Weights of a small GPT-style language model, trained from scratch on English Wikipedia.
Architecture: RMSNorm before each block, rotary positions.
Training: a variant of Muon for these matrices, 196M tokens, 5892 steps.
MLP neurons of a small language model. Each row is named by its layer, matrix (gate and up: input weights; down: output weights) and neuron, and shows model dimensions 32-223. Each number is 500 + 40 x the weight over its row's rms, rounded and kept within 0 to 999. Numbers have three digits each. A neuron's up and down rows have the sign that makes its largest values positive.
After each neuron's rows, "raises" lists the tokens whose logits its output raises most directly, leaving later layers aside.

L9.gate236:576488440482512559439547506441497531560518464491496453567544428464525492474460485506615476440409497513541512482499518448514513514502556482431505453503509492446496489517479492475393449470544469546516492516466523534569422629499530520476581591528492484515506488484537519529497501472509416546511559503497507558523505496574499437494500497489470443449553511434531497450480517394429520519505485429500534508538477488526449479560507521527456526527515476519552449485492537489517557498572525508553520552540498525503582453528443512477520457518493486506485527476572483395524455484503478496
L9.up236:457522550446487493528444550504513466527509521448472476564476487539486457392497510466456513547473548514453425479505460421504466510467480498530523517527488415540489450519498433469527446543512548546516473454464455559434469479473478474486468491495512524520502497494482533520511532524576548456485535544461467489502483453557547517555463491521513580575466490506515489582494511507572472520482519473496584448528480533472431477538561468555506562458532514442485547550535476554535507436464603471478493486481512497470444485503501464472373441463535488564464515505562493508463481527482500470
L9.down236:526505491524521536515518507427474497549579463442497501519520572418512445517411519469502499469548585533575538517446463476512481516476529428415493462454506500503489476525487573513500473519526469549509533462432472533510480551524513516544514522496458476559548517516554508545509523544548506524429529472485522503527474455485498585477474489503518501503527463552505574525558557511488458507445491439508514495486484546509475482605478520486451514605435439555484448455567486502465571450545541467448498493504487497464561552480481503479458493554461465523530551534484526469573469510524527544
raises: "ty", "ties", "down", "aut", "ying"

L9.gate279:480457525478481448545503428567531471465533507443530458463527455501471530471523504544499516520451486468456488456523544537482476466484549486552468480585494516539536494577518487523523574482456453491521570473507534494544517535435529516425463440485502562525479574514428495517554530539590532476509453584545524522527514485489510523612497465487504465457527547495531513507483522495539521559509500470511515619506573495520528476541462433530436454556529486530496529572493495508518501437524460531528500471503475495488461437547485523595469474503533527413558477482560525477479455476515462480
L9.up279:474538534517503490489456429463484492541531486461527501498499591512531475499487514567472505495478535445524515490497529449492437476487534458445513522557524492527529457483518491418466579509537530414563488484503441443476505426524479463446579501520575515500530441516464520473442527475486516433474577550519518444521517509514513441513448414503495582430506538499491500491516545487452507453449500502507463461461512496508526495494490567555479495517514567508454541487552488468519449553408568534514478421506543558535466466451587508495497559532585544542491511473531477547565434446554537502
L9.down279:511500437460521494489519509487492530577516475509475515498562480517448515549504528535456504457518413462505500561549415477457451500598475444501557494510476508543512522551454530460562531486519440479480541432520498535538448487424488510495514439533535449499497500503517443461492438526505465597504468532483517548575428519499449484526492567492565567532494449470533519514495514494476501567548457489482487494483444475445487468531501511558476514517495396495487540548556515504466440429549549464410479492565530477465453464574505493505423558517516453594488441529493478448442468432506527497
raises: "ying", "s", "nt", "ed", "ement"

L9.gate97:502499475487548473550473550479435523524523514581533491519515473514511526547558493421465449489496550516439515608479552564533498439469481456543543494526451506464582502603585470492532510437547460533476484494491418481514497566493545533515565448463541517531493577515465515441478572503474500487477417471486542467596485609507592466513487471479580468500541515480431512513531510490511576520561513485492508538481459478438543509482438517543525523451521438483476451547522547536512483434474503517512452579513548519470460473425412459438512399489491490402517536504519554501524484488573488456
L9.up97:522526463448454537483533520469480507542460439566447451542499464491464389493517537555438476505506514511492381480529477556485478486534444500554513449482548520537435476474499460488507494457501471496523507480440488493492519484564497483507587432495524474460467478558516465519467461466482494538516503489473529469535470527516467453412428458462512533434474511484456450486482490389578537532479541489435433609473462460515474532503567497445502560472474459508562477572479439470492533546519557479521500550502430486506499512452526498400556451445443450473485565566551503505488532503600521458
L9.down97:519478465459480529447457506495556500508499498541495549481477478528564410518541556531469584519464464513494546483507508487493465439501423568538555428484463485490507543514546478503509516500524524487431513457518547488484534476522507523450550490526541433554494525459520439457467530547528462474471561453503535469514435530492604536452525454548511520475500528441493534489549494505506446508431567530475566576499544552506452556449453441562493465522489463488443407540480518500476515498465483490536507479532476483557448553459527479510491470525564398473470506463507461477491562466549503517
raises: " year", "night", " hours", " years", " months"

L10.gate438:474452540499522459595449538440474508599526523502488455508535472449484520442563493544496520477496481510516546506525498427546487521512514504457473528534540521505456513448476415484475537496516453503449531551483586487491526558500465516515574432449436499500436456503531481357564453493506546494491431540425479428543496477491480486521524513501559546495464621504440460463531594467506500467479519475519444475581484485479487495457535478532588457481475520555486578458514476523527480520528483471504522518545439533516455504489545526466495475546496541498595419554556468437529501456469459482
L10.up438:464487569477535450519432560519479477543454453480463523544514447474572486464582445562456521509532570533558544630539513452491539498441483478502472535482525544513471486504497471500517442507422500558510499518502585463496492469392389540547528556491488505487462519469496434500481408441504439528493486496453562483496473533496477507433510496546529502521473546468445480543468485453466479481493604521504435459529479512477548544496524535548572474478464503554479504477548519544520503496550480545453527590469461493429476478438475519540553472539465495463489489555546511536457494517490359505
L10.down438:491510535488449524492497554504430491493423494454513498460480480450517487489514514531497514450502474416498508518491495539467517424442500467481528496453455513499498468506457510511525527577509463552501458540500579476501465529502492481481584539512479545434491436474423531485500477524536582583470473435473459520514459517538494473531530488507519513508597462451509453564458461481456569490445520559541495374495489527514494443473478533459525526535500457541423459510569537540509558474543375456462487539486538569492490516477516476525487500462519562521525437480445484426534492548545501475
raises: " are", " were", " have", " appear", " come"

L10.gate395:494521487474488555536445436471501489447442539470492500501490570530459448532407593457481456606502451480496525611508426456448539589451459450482497479478518522436523501493470517423517588499534502524492439537534529451485478541487473419552501504465443512507503439534501462495447500461526540465458433417516505514502469507511526517518509453542462522523499523548551496522580447466509499539536471526479519474577539490504456478477523519510501471446517464522428530488477475443500514488461511468454551479503565438536517518516530498526580527511445486535532501517454462493484516482478517542
L10.up395:507466452439504511513507520450435424468459579510512528506496523505497588464472564423533491525420466515478493519560516488494456564410481501509488542476462446483507424542528465484511501492532513451572544491485475475469472481489502472474452524471422522511573509468530482489525564504543512463476447558490503573477490517522491441479486497548490477537472459408474506490498477585506468471528495499564524489459512457466550548476545520515512443456503499492457503507598460476501434506504577430464455550479581542545529576460536500484500462499538569501476473459480498496541493549489527461
L10.down395:505462536506474484527451601478498524423517516561547515493481466456534526561503532512496384487486475462534494492515445458502465463546502497430495507506492560492512445458474496508488562501576448515478441484461485606501522524509542477444558543488518447514473492520463517505400499479424466464459515503499510442528450598423472522505490547518577515501471533423493461579553605466517538496538490490500463443428463497524553497473514481587469481520488432490447503517560471505456601522513525466509472538530471488491570447528521466483493487555490468437538477495473477446514450512528487495
raises: "ising", "ier", "igned", "ist", "ial"

L10.gate541:477526620532536484459416513465433553494426532504504566500475465559438465462486473568479466531463555537508365545469497438512467436498425501477451462489470512487529480454485525581449436493495483533553498535514437517471459534524531472504465569436531521539465450472547570514491596539506452527473500516508500456545499493514459466469462552503472494557464447484472488461490498502507547492479480484481533473537522480478566575530563502523480557457474461454517542502534541458493523504459519475474507475496463436493472459530518483529546486441558582472546509566472496531449549516475548472
L10.up541:541517494545503550488438530566529498489483501495590509441519592508503498440560532524501463622506443514448463453463532479478488494496487470500534543553493480472593513524498532478464464535502481479525496528560507520498480497448474516525493482508519487526508454539566459451564525485460432496428449524532458504448527545506423457435524494437561519523452485517505507486463459471524529503486492444459590513477487484461564551539499493457561531470489463455425481565478465532515583442506522501470578476482527520478466473446553451435553519522502500501527535483546442536476549519527545451
L10.down541:472484443559457538463527547467487454548552561469473504480551457468471492491495521480499568497413519491487458417423451540489538571479536493509520552471493520452575487501536570431469542529496482506529516452472416546497547537526486479496502497478525500449487529543447422535478523518465510565493546436445492531476442547535513486469429506532538503501438520552433578566504546602541527584537469519503477449517464493524485478488441456537524526541501465505560588504437511450466525496543518549496489524440492470454549529476521540505586462552408419447407518450518482499571548552480481424
raises: "e", "light", "ugh", "ly", "ley"

L10.gate453:460485530415501515526531474505449452558524550579437486522504442557497510542503476499515514540548465472593538551558457484538556491518514517390451447478522492520488525530523476514484507486503458561526509503540568534561503472561516498534468507442508556462550499515499495494516420583474532482545477489503482515488447451532473565423538473569519478483501478441546511447475531554477503536479477520415532461466545487436514502559455489519507487489458549533472499494456418478451533547469500539517460539464463347494476467513484407420560532505546461495461527516536511453518504526484517498
L10.up453:444511544409512543462507460536475474512532581518456422466500428524542522502486482523533478509547458543516507525459501484444510549539528517468474519526510527520546511514468458466466471470490495462437434555530567526511438463577511492495486525459512466486533530478548487552495420606527548469532503499483469523418489456527473534473539491468481437493421470439510397454460549548400485575481547550459534505512531482413507486553403457528553547447450506529503537528427475505494508569428543531573454541438411508490516401534518424453466499535516482469510527459542512452528504496523552552
L10.down453:526477554467493499462617448553520485469511472470504496512478466443449539558482432490491475495457458463551524413594463509650493475499523485505465491463511513507510499514488438520517496456447520535464525528471442502529412529556524498490532536505518473475518493515501520546594525515433562526504495510494422501505509457494464522450532458549543503499489546482450513502447451511496458498474499517481500481425530497507518496581523433542444516510459493555511506445469545469511457515517464521522520439498472470520493485549494513452529540460441519499519591479515503473463533479479498458
raises: "RA", "HA", "T", "NA", "RS"

L9.gate608:502455468415557432538486568391529485520487424464465457470442457482485473428545412536514564501545489482509495531607480441535520489521484463500463579463518523447496485478571501498493503507541460521516476549507546468509539495579440534497489461504450548499437508513518507462497451528465483533497480532389578465516462498386474474480563422508522525512527552450505444550440464518523482507464491523489428433523495521499517554423544547525580491527482552521497503427504534515475436513535463516462481526462498519475502498501540494500524452478478476494528448537562563508519513544524428555
L9.up608:536516487489545464591528489499464549520563466492517461559473484498491505504530487519456495517463492589433521458493512482482533460547576458417495502543505516502542512641518459468485571513549481488459515522534569527502537485540496551537453478469485493489424420457521444499502517500511538485408455557470459427502504434547530477436431423531549465548465606505512506459565500495505501466529489473511484500507480519503514471528489547547555508482457547553528496444447489500548484540556500495513490463512473508440413471510455539504511437495435533485492396517607482456500470473527431500
L9.down608:498520447407465480464495555459526473472498444484465541480447524433513511452503390502485584489536494464510479510560442490527528493509438444403472589522450487473530518428465482521518474527505503515510481543518533547477454481555377522464560532487463533561510441470508516583506572543548523520470430457410535445477466497419432411508513476529469537498510525485480503574497437498466548534477507511529518445590442522487539511450566527526500508535475526558451508493487599538515544524520478476496505495504513484517472446479453462477479478570451510507502462487512520493520455539480498521
raises: " include", " were", " are", " have", " remain"

L10.gate81:440504540510476520466472505471463425497459494472572482537545429445549507522527535508455530515550510505557486437496472536481490515482468498528501458443498499497526471426511448524505472542524484493501421468535497489443474482534551506514504547480477507518572540460494500490541517534570544466463477439507493520533468500495592456534492567513466518579444525452505482517542464459476570448494547485471505508532582569443546500453554537543572467429468413481482493438595529521537435557464422418480462459525473405519414529594494525564525547509450456445484528520470488509510494551416506481
L10.up81:525471498493497554579472450508518534430446553446483474518453522540490472520533529633603518518503554502569509448534523457496438476489501449505600529478536559587514453510537510483546511565483500535557486522521527552466546515537558534495464479485523501476505513470520554509523507588465485527459513489480498569493580536533551426490548550558474485526508485520544482444577436457502542500492498429439529550469487491552539580435563593556537578504486472481435489444487513499527423478548458462535505485511493483459449483467530513514547557513540503474490523539479514537453521471564552521
L10.down81:436487485536461548505470511478450534496483460490477489516464527469516425541568525491590460520545522495511529454509449478497435477441483569516517533573477485545498477494520490477461500552487611510471509495536471513503520559550461555534478491453457446478476529506473537498534457576428488476461490481456429506487487505482529404447483484495494581579482437475556455467473457470493502490503499592480595461472479467466509521484569591522470508428499432500464548453535442501540463445534531515523396474495486435445432575514560504449482500532482518450451504493497509443488549428536452507
raises: " World", "ras", "reen", "ori", "ack"

L9.gate250:506526492552534473567506518468528569503496479523515569465511499584494465462471483563538504524503591496560474560515523484436446461460441501476477464545514522498539512423572512465547427466461526510501500459434557475470479488447486494423508505481501480501508505540511511475510541493486548495492466476498479514519526582528496443497486505499547458528572481488520510412483515462462481548501481469570463499538451545431518552459460424536414437433525475598459459484563502555516507373572579517438551521503511526527488556505560454424535495492484511511451515471516489508550535523538481560
L9.up250:512486487475478453509498458500568514460492502411494486427512545493499422538493493400531508426530466515489546515474496505490546544494550467555510543552468426497508537452502469469520464463512543459485492489568543511491526538411530508524535527546445534528480421502500457480445500513512463506553523468585467500505452535518463505445483498579596504557443491415514582550516485458534460578526545514532446552452452492535406478471470510481532493484452471460512555506574542534553510518483546467424486505495458478541432498544505517535542443502460432487471570596551498500487521493483521442
L9.down250:578489512489479526555460565513527524505506477558519424458527485473525555452514469524470468480440546468504468480511485525542462467489567447536572454514439541429433485564511464488562539511517480429550554478539453454546502548502442547469544455503526478500535552542480499517493534525503514507463498488473464543486501483487537515519476484441427379493554511462498471477457449443499550542500575493499511513456524496528490485514523463571478488506536435508557566559510451525439530481459469550519512532457531589478448438545449460507551442549560473539509506414539559497534486467546502493
raises: " years", " months", " days", "ement", " weeks"